{"n_layer": 8, "d_model": 256, "n_head": 4, "n_kv_head": 4, "head_dim": 64, "d_mlp": 1024, "vocab_size": 8192, "activation": "tanh_gelu", "norm": "layernorm", "norm_place": "pre", "norm_eps": 1e-06, "positions": "learned", "qk_norm": false, "attn_scale": 0.125, "bias": "all", "tie_embeddings": true, "parallel_block": false, "init": "uniform", "init_std_qkv": 0.0406, "init_std_o": 0.0, "init_std_up": 0.0406, "init_std_down": 0.0, "optimizer": "muon_variant", "lr": 0.00985, "lr_mult_o": 3.0, "lr_mult_up": 0.913, "beta1": 0.95, "lr_head": 0.0066, "warmup_steps": 200, "schedule": "wsd", "decay_fraction": 0.827, "decay_shape": "linear", "final_lr_fraction": 0.02, "batch_tokens": 32768, "seq_len": 256, "doc_mask": true, "train_tokens": 276200000, "steps": 8429, "dataset": "wikipedia_en"}
MLP neurons of a small language model. Each row is named by its layer, matrix (down: output weights) and neuron, and shows model dimensions 128-255. Each number is 128 + 24 x the weight over its row's rms, rounded and kept within 0 to 255.
A block is one neuron, or neurons of one layer that tend to fire together. After each block is what it responds to, as a language model described it from the Wikipedia text at the highest values.

L2.down510 [160 118 100 142 104 107 147 123 123 113 130 158 156 100 136  54 119 154 135 169  86 110 129 113 138  74  94 172  99 132 150  85 115 140  97 131 133 110 147 115 159 161 113 121  94  97 111 148 128 110 124 127 113 167 178 123 131 144 125 176  82 120 158 113 149 109 151 131 115 156 104 150 103 139 144 146 154 120 131  97 143  65 159  91  84 113 106 153 160 149 131 115 116 105 113 130 147 141 141 168 122 161 144 115 139 158 121 137 147 126 124  93 109 147 107 152 159 124 125 139 125 147 116 176 130 101 137 134]
Responds to: Predicative role/rank words

L4.down3 [113 136  89 161 167 134 121 107 141 141 134 114 108 112 152 167 175 173 147 156 109 135 107 215 111 148 156 118 108 147 171  90 111 123 124 145 137 125 122  82 134 147 103  85 151  92 127 143 127 133 129 111 142  83 124 143 134 127 124 173 130 118 149 141  96 101 133 108 156 127 166  99 171 137 143 138  72  99 136 121 161 106 129 120 125 127 160 132 149 123 127  95 111 174 110 114 146 139 146  90 130 129 139 104  89 137 115 177 125  76 131 135 136  99 178 157 116 125 123 134 132  96 128 128 129 113 120 136]
L4.down150 [147 132 118 124 112 154 104 137 141  78 143 138 153 119 148 138 131 156 122 110 112 113 109 143 181 131 109  83 109 128 138 110 117 111 123 102 148 114 138 112 129 145 120 119 118 155 118 106 143 151 149 154 122 145 112 138 140 142 165 131 155 135 165  86 144 120 106 169 175  87 112 153 127 108 131  92 125  86 112 155 137 155 134 158  95 140  93 110 151 107  87 148 131 121 133 103  95 152 101 133 137 101 153 117 149 123  96 121 154 133 117 138 103 104 127  84 133 131 179 160 175 134 114 146 146 159 108  68]
L4.down195 [110 107 123 150 121 104 158 173  97 147 131 133 192 171 115 121 153 122 103 109  76 152 148 122 134 116 120 136 149 159  99 107 159 120 114 140 127 167 117 146 148 114 138  71  75 150  67 155 118 129 129 138 157  92  99 144 142 113 171 111  95 120 141 161 141 143 106 128 146 156 114 147 114 116 126 124 132 167 135 115  98  95 147 102 156 127 111 155 136 158 141 116 139 107 111 168 118 163 111 137 151  69  96 159 147 133 130 140 132 126 173  85 120 154 134 134 123 116 141 158 162 111 145 152 109 152 153 122]
L4.down229 [165 137 139 132 170 134 134 126 115 106 125 112 145 140 141 167 106 153 108 137 102 135 131 137 130 175 119 105 104 118 128 120 145 113 132 125 104 124 120 127 131 130 107 164  89  85 122 122 151 123  71 170 146 118 156 119 106 148 150 103 146 108 174  97  97 140 125 111 103  58 135 145 105 128 112  90 139 123 102 152 144 116 132 126 159 149 115 129 122 168 135  78 135  92 106 153 137  76 176  96 119 186  92 130  94 145 102 113 137 149 133 114 139 115 147 150 138 110 102 150 138 135 182 118  93 102 130 128]
L4.down352 [102 115 158 163 109 107  86 121 184 106 104 111 124 134 119 141 108 101 169 134  64 133 108 114 156  95 156 153 126 130 113 135 106 139 131 134  89 113 113 167 124 108 146 131 117 129 131 141 166 160 120 138 101  97 137 142 117 119 115 121 172 124 115 125 146 117 111 133 107  85 156 128 125 119 153 119 141 123 110 136 149 125 133 154 128 133  96 138 165 135 117 117  98 109 165 112 124 119 119  86 128 130 122 146 187 164  96 116 130 130 121 113 159 121 121  98  86 119 135 146 170 144 131 101 135 148 163 155]
L4.down524 [117 113 119 104 168 109 130  89 155 131 109 132 118 144 137  96 152 161 139 132 109 154  98 107 125  97  72 126  87 141 119 128  96 144 134 125 165 125 128 136 116 139  87 145 138 119 181 122 188 148  92 158 130 121 139 121 131 143 122  89 133 132  97 155 119  89  95 150 140 113 123 131 146 128 133 120 141 106 118 154 113 103 116 145 114 200  79 118 125 149 146 110 129 118 124 142 156 110 118 121  97 130 112  91 124 150 113 132 183 132 167 166 116 127 132 125 183 138 128 181 156 144  99  95 142 171 141 119]
L4.down570 [ 97 101  99 109 132 144 115 131 120 141 160 100 145 185 150  87 156 135  76 132 148 122 141 116  97 129 126 145 108 140 143 158 124 133 158 123 115 117 110 126 118 158 125 124 124 132 135 114 131 159 140 119 144 112  92  90 116 100 174 133 112 121 136 132 110 108 120 135 152 146 120 122 122  90 132  88 122 159  78 133 110 156 127 118  88 120 134 110 217  99 135  99 109 109 144 136 117 152 121 103 111 123 125 128 123 107 152 134 129 138 121 110 126 153 130 142 118 170 142 146 113 136 159 140 154 124 135  78]
L4.down625 [142 151 117 164 110 133 129 153 139 118 127 142 137  98  95 101 128 156 112 104 128 135 157 133 107 100 123  94 125 118 111 129 132 149 154 112 142 111 120  59 143 113 128 135 105  96  97 153 156  87 107 128 117 146 102  61 161 124 108  85 156 109 134 115 141 177 149 161 173 145 153 150 124 107 126 144 117  88 145 162  99 122 143 141 166 132  89 142 169 145 127 129 110 126 120 162 131 133  86 122  91 146 116 118 117 132 157 146 126 156 138 158  91 115 157 136 144 151 125 138 139 141 136 129 116  72 147 107]
L4.down686 [119 136 114 135 111 102 104 167 119 116 152 122 136 146 120 125  91 131 137 139 117 125 102 146 135 140 126 148 152 114 101 148 108 139  74 116 102 123 132  96 154 130 179 129 120 137 173  93 111 143 125 109 166 100 114 142 116 125  85 158 131 136 101 110 149 157  75 153 122  86  90 119 104 158 148 198 145 127 128 129  81 127 120 140 140 153 121 123 107 125 102 138 123 138  80 156 153 135 142 102 132 139 146 102 145 134 156 145 175  87 134 147 126 101 134 151 151 142  91 175 162 160 115 117 156 130 102 122]
L4.down700 [155 134 178 111 142 162 167 191 139  39 168 141 157 117 168 127 150 139 163 118 107 141 169 120 140 142 112 144 147  74 128  97 120 135 101 101 117 127 133 124 176  98 151 168 125 131 111 116 108 138 144 144 165 132 133 127 143 122 144 111 125  94 128 107 123 153 103 160 119 134 114 121 106 116 129 125 132  90 123 129 122  92 114 168 172 146 104 157 121 171 128 189 131 135 149 113  82 152 170 108 110 147 151 115 116 103 152  92 139 149 129  92 158 138 102 165 130 137 152 146 128 128 137  81 148 111 111 142]
L4.down739 [112 124  98  95 102 142  94 115 146  91 122  97 155 121 132  95 142 111 130 150 148  83 123 119 123 153 141 129 108 150 108 144 152 123 126 177 153 142 134 149 128 157 107 127 160 116 151 171 144 154 113 145 139 116 129  97 128 127 150 150 135 129 117  91 149 139 114 137 112  84 123  84  76 132 147 117 106 101 126 166 124 139 150 113  92  82 140 152  74 120 130 128 145  93 122 141 130 113 136  89 114 115 124 143 140  98 108 104 162 149 111 137 135 134 101 114 133  75 156 115 144 166 137 108 150 119 145 124]
L4.down808 [109 142 112 130 139 163 128 156 141  74  93 114 127 154 134 146 130 113 163 109 142 189 119  81 123 139 135  98 107 124 155 116 134 122 135 114 125  94  55  94 172 124 115 127 132 125 167 127 148 129  94 135  93  86 138 112 131 133 114 146 169 136 130 103 119  92 148 160 146  54 119 133  83 118 146 150 104 113 135 127 116 134 134 108 160 119 113 142 136 123 128 114 151 121 103 119 136 101 128 129  89 165 121 136 125 134 137 140 162 132 126 125 107 106 142 131 121 141  94  96 173 136 136  83 137 150 128 167]
L4.down930 [185 135 137 106 114 157 119  74 100  71 106 130 108 163 132  95  89 146  85 115 169 100 136 126  89 152 149 136 152 146 138 137 138 137 132 158 120 123 106 131 149 179  97 148  71  80 137 123 107 147 184  82 137 109 121 101 188 104 138 159 113 116 130 103 127 144 144 120 121 101 135 132 111 131  66 154 130 143 126 127  92 140 127 149 131 145 112 137 184 136 157  84 102 130 154 103  99 145 133 114 121 153 124 102 128 128 166 121 153 115  97 101 103 138 121 186 122 123 149 142 138 137 144 111 130  98  99 116]
L4.down971 [157  74  94 117 138 141 144 142  92 128 153 148 110 103 149 103 122 163 124 136 117 177 140 156 100 116 131 124 150 114 134 167 125 133 125 129 164 134 111 161 126 173 112 114 113 122 137  97 126 119 149  67 121 135 131  86 121 152 118 169 122 126 189 146 110 139 112 103  81 122 148 123  94 141 130 145 164  84 132 109 135 156  96 125 120 142 138 147 100 117 117 105 128 155 164 162  64  85 167 159  99 126 146  99 101 136 141 131 154 114 125 151 109 174 142 145 113 102 102 120 160 128 164 155 148 117 122 119]
L4.down977 [138 124 108 107 112 138 135 149 133 126 134  95  81 127 105  94 147 142 102 147 153 106 120 146 108 105 158 153 124 178 125 119 105 140 112 108 119 160  98 168  99 166 145 154 158  94 129 127 140  58 117 116 101 140  90 123  99 121 148 148 102 141 143 129 125 111 175  95 125 113 121 121 102 141 125  92  98 175 137 144 114 162 107 131 117 153 147  96 112 149 135  87 129  93 112 108 150 155 133 122 107 190 163  84 133 122 145 101 121 121 137 148  87 162 150 134 162 156 162 134 154 126 136 127 117 159 120 115]
L4.down986 [171 120 177 151 131 167 160 115 122 143 135 143 105 191 133 171 123 131 120 128 130 173 124 117 181 130 149 112 112  99 144 124 128 102 155 137 107 122 136  94 123 139 132  87 180 117 108 109 106 123 118 128  96 126 119  86 170  98 130 117 141 111 119 118  89 144  74 115 109 142 113 146 126 142 111 128  94 135  83 148 147 133 158  91 117 134 126 145  70 179 120 173 102 106 103 103 133 124 109 148 173 116 128 140 137  79 122 136 143 133 136 120 163 122 160 150 124 113 169 181 125 153 101 131 150 155 101 114]
Responds to: "as" / "an" function words

L4.down39 [134 160 150 124 170 128 128 103 119 154 112 104 109 134 108 118 142 127 128 117  78 149 148 149 143 137 118 130 131 138 122 105 154 129 104 108 109 101 119 146 102 137  95 131  70 118 172  97 136  81 126 117 159 136 148 147 134 136 137 133 121 140 138  72 137 148 105 156 149 140 113  95 117 141 109 123  79 128 125 113 135 109 175 142 148 111 108 133 132 121 117 170 112 101 126 135 154 132 146 177 183 120 121  98  50 168 136 119 137 120 101  81 169 121 134  92 130 128 127 149 122 115 116 139 107 133 139 123]
L4.down60 [144 147  76 141 140 138 151  95 113  59 134 138 159 135 155 118 129 155 133 107 130 107 103 110 159 137 157 166 130 170 100 122 110 126 175  97 117 118 135 158 152 121 115 155  69  96 119 143 144 138 166 119 120 125 116  99 107 135 114 102 131 128  98 111 122 151 118 103 133 144 174 141 102 131 159 134 132 144 137 168 124 139 144  93 135 113  97 155 128 133 108 144  91 157 133  81  71 103 126 108 140 171 130 149 100 142 158 155 126 152 128 104 112 104  98 152 142 173 148 154 164 145 108 114 126 133 147 125]
L4.down82 [136 133 132 148 102 141 120 122 137 100 125 105 111 109 135 172 105 137 112 120 138 129 124 142 111 116 124 126 135 150  90  97  94 144 140 122 135 104  94 142  96 137 115 107 103 117 141 100 131 145 145 121 128 103 112 126 185 113 163 132 106 135 133 181 136 159 138 165  96 117 144 136 125  89 111 110 187 151 101 145 149 137 125 140 105  92 116 101 116 120 133 101 122 142 108 127 128 166 113 153 151 140 112 194 180 153  89 180 128 137  86  95  79 112 112 148 125  71 110 117 145 137  99 149 141 122 129  92]
L4.down327 [ 66  94 118 150  98 128 121 128 147  93 172 145 148  81 139 139 126 150 160 112 139 143 150 149 159 103 160 120 168 126 130 137 118 115 129 126 173  90 144 128 117 103 147 150 124 155 127 110 123 115 140 117 133 119 157 140 102 132 162 101 140 138 119 144 107 119 164 166 103  89 135 142 116  88 129 144 103 154 128 143 156 125 131 163  85 131  91 150 161 165  95 124 104 142 135 121  98 178 103 144 132  99  99 124 160 138 121 140 154 133 131 123 137 145  98  95 105 127 149 141 118 155 119  95 110 108 123 120]
L4.down423 [134 144 171 128 119 123  91 147 145 169 109 120 118 148 138 107 105 155 150 136  60 114 134 186 121 171 158 148  78 120  82 133 162  96 133 142 151 133 132 115 106 134 135 103 152 162 134 147 164 108  92 140 106  97 144 133 123 131 119 113 129 129 135  78 146 153 137 103 133 117 151 155 120 139 124 124 128 108 134 110 158  94 144 151 159 130 135 147 100 112 132 117 133 123 124 122  87 134 107 119 133 107 125 124  79 112 141 110 121 124 120 129  99 137 125 124 125 105  75 148 103 181 144 117 126 143 145 164]
L4.down427 [123 164 137  97 115 118  91 126  56 139 151 112 171 140 117 151 130 112  98 131 152 129 137 140 161 156 104 147 127 114 112 122  94 166 124  90 153 126 142 129 132 101 121 153 128  85 130 132 138 132 162 122 205 136 130 122 137 123 141 136 130 109 127 122 128 123 118 144 114  88 128 131 156 117 138 165 146 120 144 130 141 125 196 141  96 168 102 121 147 163 138 114 105 123 112 134 131 131  58 137  88 141 121 131 149  98 141 190 139 135 124 138 133 137 154 136  93 114 104 132  75 127 118 114 108 127 135 127]
L4.down432 [151 157 165 134 141 108 152 143 129 123 145 111 128  92  84 146 152 109 124 121  90 138 110 128 135 102 131 142  92 145 145 129 117 140 128 101 124 111 122 158 130 144 150 161 114 145 132 136 154 132 115 136 170 111 155 154 136 130 135  94 116 154 144  97 117 142 132 107 106 140  99 151 179 106 120 117 164 166 132 162 137  89 153 148 108 116 138 105 158 133 139 121 126 109 130 150 142 102 166 113 136 105 104 140 161 145 131 131 137 144  93 115 114 169  71 119 132  86 117 115  89 136 147 127 113 152 122 137]
L4.down458 [136 111 149 129 144 134 116 153 143 176  99 157 113 119 170 104 134 106 122 161 128 106 148 148 150  81 154  27 161  97 122 146 111 114  95 142 131 112 104 133 140 115 133 139 146 133 119 150 134 136 148 108 116 172 143 127 128 120 151 142 103 110 120 125 118 113 140  98 111 147 164 105 120 135 128 100 116 172 156 172 114 118 136 120 135 115 128 109 191 148  98  85 125 115 116 130 117 132 124  97 147 145 142 108 174 202 104 155 139  70 111 146 131 138 131 131 125  99 122 121 114 134  87 143  87 135 114 142]
L4.down526 [144 128 154 136  99 124 113 165 136 166 103  97  80 139 134  84 160 115 125 127 136  90 116 123 111 144 162  87 133  98 132 156 147 100 118 106 117 161 124 173 147 115 115 126 136 112  88 133 118 131  98  83 125 139 108 110 123  91 141 141 137 127 119 155 173 118 136 146 107 157 102 167 126  88  97 138 152 141 105 126 122 101 103  95 113 112 162 131 150 161  97 106 132 147 116  84  97 129  84 149 141 114 133 115 118 159 137 122 122 130  82 140 132 110 123  95 116 112 125 134 141 143 140 127 143 132 136 142]
L4.down586 [119 147 125  71 151 125 132 131 134 111 113 139 146 123 124 153 131 172 112  78 148 171 125 132 138 144 123 118 159 132  82 124 121 100 152 115 130 141  87 109  85 132 123 113 123 154 112 104 164 130 116 167 105 140 128  74 135  94 150 132 142 157 136 168 136 127 147 150 143 142 132 145 100 140 115 111 135  96 132 154 145 147 106 138 103 107 110 125 117 134 183 126  93 136 133 148 133 121 109 137 152 170 102 167 108 121 126 123 106 131 142 130 152 117 113 116 150 112 118 112 133 157 139 163 128 122 149 147]
L4.down659 [126 159 136  99 112 128 123 124 110 152  99 129 157 145 172 126 163 107  60 137 134 138 115 151 134 104 147 178 106 140  71 114 136 168 142 101 148 127 111 122 127 110 126  92 131 143 110 153 194 133 113 149 143  93 141 114 112 136  83 102 153 120 139 158  85 112  93 154 153 119 104 106 150 143 165  93 154 144 136 122 120 147 149 144 136 125 114 134 144 161 155 134 137  99 154  92 154 179 107 166 121 104  92 156 137 155 131 128 135 141 107  81 132 138 118 101 109 135 126  99 151 156 157 170 135 104 104 164]
L4.down718 [116 129 131 144 135 182  98 119 148 116  86 111 145 133 142 108 152 136 103 117 131 135 155 154 148 127 137  99 157 118  90 106 116  87 109 113 170  81 143 132  80 120 136 123 141 119 159 154 146 123 149 107 123 119  84 117 131 136 153 117 145  99 117 115 126 128 101 158 117 121 171 120 115 100 164 184  89 167 124 121 135 111 167 186  87 133 107 146  82 129 139 114 140 141 136 126 124 111 110 136 175 119 115 110 135 151 154 159 126 147 106 104 193 133 123 112  98 125 135 100 107 135 128 120 161 123 172 119]
L4.down879 [141  79 104 114 114 143 127 124 124 120  66 164 115 121 159 153  92 111 120 142 113 154  93 176 145 151 136 109 152 105 149  82 126 182 133 138 147 123 136 140 143 120 109 142 127 115 159 151 116 108 138 173 110 104 134 130 113 141 180 118 116 162 132 110 165 115 148 114 124 114 152  99  91 114  87 154 121 130 145  94  89 155 128  94  97 104 147 122 123  94 156 142 132 113 147 151 137  67 117 112 127  89 120  94 140 154 119 157 161 143 115 111 108 112 111 127 136 100 112 123 104 171 161 125 125 106 116 151]
L4.down883 [120 168  75 152 116 149 101 178 141 118 140 110 161 131 154 129 118 138  87  72 131 113 120 138 152 136 132  96 147 150 117 114 154 128  88 119 117 167 108 155 132  80 124 141  99 107 115 124 111 162 182 100 156  92 114 121 127  74 120 136 186 123 128 132 104 142 144 114 100 117 133 109 147 119 145 128 122 139 159 123 106 123 112 145  86 114  90 144 147 154 118 137 138 195 149 116 106 127 112  92 140 154 119 105 124 120 171 128 103 133 106 101 122  88 124 156 154 101 112 105 102 126 144 128 138 112 146 117]
L4.down937 [129 124 109 102 156 106 123 151 180  98 173 134 104 123 135  80 150 122 125 140 163 127 120 107 168 128 124 118  98 100 164 107 122 119  93 150 116 117 151 132  93 111 109 148 146 155 124 102 127 128 136 118 135 150 109 125 126  94 130 108  98  96 154 141 137 145 158 131 134 162 153 129 127 166 157 129 145 119 110 101 129 123 123 105 112 126 110 116 123 116 148 137 144 115 137 119  99 170 122 127 142 117 128  95 132 110 107 187  91 151 160  90 127  84 112 112 142 111  85 120 132 180 138 103  95 144 158 115]
L4.down940 [119 138 127 140 179  91 166 128 112 168 144 107 124  96 130 157 119 165 198 144 194 116 104 150 126 104 120 148 122 157 125 139 147 133 134 165 128 124 104 120 101 154 178 142  86 150 149 130 134 120 138 109 153 160 135 118 146 158 117 108 160 131 118 141 113  98 144 170 125 146  92 135  80 111 123 122 131 110 153 142  93 150 104 112 111 115 104  91 144 124  96 107 144 150 151 173 172 132 112 134 159 116 103 165 122 120 119 101 128 102 122 118 117 134 116 129 120 126 100 100 103  99 132 121 152  98 166 112]
Responds to: Award and chart title pieces

L2.down484 [134 137 132 134  83 139 126 144 110 125 103 112 134 128 165 116 113 135 150  76 124 120 117 145 140 125 144  99 134 140 136 133 104 144 140 103 158  84 138 152 137 135 179 119  82 140 111 124  79 152 155 108  88 155 130 159  99 144 148 112 124 176 101 121 155 135 141 151 131 156 146 132 129 116  85 167  84 129 159 106 112  89 166  96  98 134 113 139 129 128 123  99 109 139 154 144 146 111 117 144 107  98 107  78  78 162 113 173 157 118  95 115 123  90  99 101 123 103 129 138 103  85  89 154 152 145 110 107]
Responds to: Words within titles

L3.down289 [113 130 133 138 106 126  93 141 145 126 147 152 102 121 194 104 132 121 117 131 175 119 134  87 103  86 126 101 152 123 141  99 130 170  90 140 192  95 140 110 111 128 125 114 140 126 122 132 129 102 181 125 112 154 179 143 111 122 141 120 122 142 123 131 171 115 102 153 131 135 110 135 107 107 105 128 100 186 162 138 112 147 140 152 123 129 113 134 159 146 115 111 162  89 149 125 177  89 144  92 152 116 103 110 150 141 128 134 123 149 139 114 109 102 113 111  62  91 100 143 123 115 149 153 130 136  84  98]
L3.down691 [161 180 132 149 144 145 125  98 162 165 131  72  91 128 119 165 142 154 176 131 126 134 146 169 141 148 116 144 161 112  99 120 140 103 108  75 173 149  51 137 145 115 127 101 136  89  91 135 144 141  98 123 143 158 121 111 148 117 137 114 136 130 132 124 115 136 148 131 108  94 156 119 126 139 135  99 125 133 110 105 157 113 162 142 132 105 173 108 168 123 156 143 123 119  93 118  81 173  79 167 143 159 110 143 163 140 140 135 113  90 141 132 123 127 102 149 154 163 149  81 109 156 134 113  98 133 137 153]
L3.down778 [132 116 131 127 110 121 112 162 104 155  94 123 129 151 150 140 146 100  98 137  85 127  85 153 151 123 160 126 104 115 155 130 140 127 130 126 106 153 126  97 113 125  87 119 159 110 149 156  75 124 121 143 120 137 100 119 143 155 163 110 112 149 136 132 168 142 148 121 103 134 114 117 114 132 124 142 145 153 141 119 102 130 165 128  91 106 140 119 159 133  45 155 105 134 141 136 163 123 117 112 122  83 120 116  78 152 188 111 144 152 117  94 155 145 132 105 112 118 178 116 123 166 133 144 140 109  92 141]
L3.down842 [133 136 151 137 153 115  83 179  75  87  96 123 131 127 146 107 118 133 141 102 171  98 125 155 125  91 122  75 143 113 145 134 107 127 138  97 155 107 168 134 107 135 142 120  90 118 112 112 108  97 186 111 139 132 168 152 124 130 116 136 113 156 131 133 123 111 134 134 143 161 137 115 145 106 150 117  93 170 187  76 136  80 163 105 111 148 164 142 133  97 137 104 136 109 131 127 162 134 146 125 144 108 112  76 121 150 110 137 159 116 154 132 112  88  95 115 121 109 134 142  85 148 112 138 117 163  66  98]
Responds to: Negation contractions and titles

L3.down184 [122 108 121 117  92 121 136 134 120 121 138 104 122 112 114 122 146  81 158 143  86  93 175 131  79 128 162 131 120  76 141 145 153 108 149 153  98 132 102 142 118 119 107  86 152 115 136 118 155 101 127 159 151 102 147 122 126 139 158 143 147 135 111 113 127 109 150 105 110  91 145 120 110 131 155 158 161 149 168 140 110  75 123  98 165 134 120 170 117 157 158 160 122  96 141 184 160  95 101 131 146 123 170 161 115 100 144 138 146 159 107 116 119 138 131 112 156 151 101 151 146 134 200 138 161  96 116 165]
L3.down404 [129 160 152 115 125 142 139 158  99 140 123 126 136 153 114  83 109  98 143 145  93 128 123 179 131 147 140 129 101 163 126 114 124  88  98 152  95 157 128  94 158  85 141 146 119 141 131 112 155 123 130 121 131 118 144 127 111 122 120 102 134 102  85 120 126 128 116 125 141 112 146 195 111 131 128 130 125 105 104 128 145 109 103 153 120 116  72 156  98 133 148 149 116 111  91 144 133 106 168 107 128 137 145 128 160 129 156 130 128 100 105 143 134 118 150 140  91 174 171 145 126 120 134 107 133 121 131 110]
L3.down407 [141 142 147 138 145 100 144 116 155 132 174 119 147 127  75  96 130 131 118 122 117 147 100 152 122 151 102 124  87 168 144 129 127 132 121 162 156  72 136 154 108 143 113 133 101 111 134 145 140 155  95 116 164 175 133 134  93 118 118 139 127  94  95 100 118 128  88 129 124 144 132 156 139 143 167 158 171 129  77 131 101 114 120 107 125 137 104 137 113 145 140 133 125 168 141 129 152  88 135 127  83 174 107 150 136 134 104 134 117 155 146 148 115 166 156 111 129 125 147 142 112 146 140 109 120 130 128 136]
L3.down755 [152 112 134 115 140  87 156 171 134 155 143 174  99 128 145 120 143 128 133 148 102 117 124 109 137 129 139 160 112 151 134 101 116 157 132 106 151 106 132 114 144 128 151 127 126 108 128  91 147 177 143 136 147 131 127 120 115 130 105 105 107  77 129 157  95 138 151  72  96 159 139 101 127  75 144 165 150 128 134  92 161 104 160 136 143 108  74  92 148 154 172 109 160 171 115 146 106 136 146 120 110 133 167 169 101 103  96 159 111 108 128 120 144 147 128 147 190 114  95 133 119 108 113 126  98  92 138 158]
Responds to: Predicting a/an article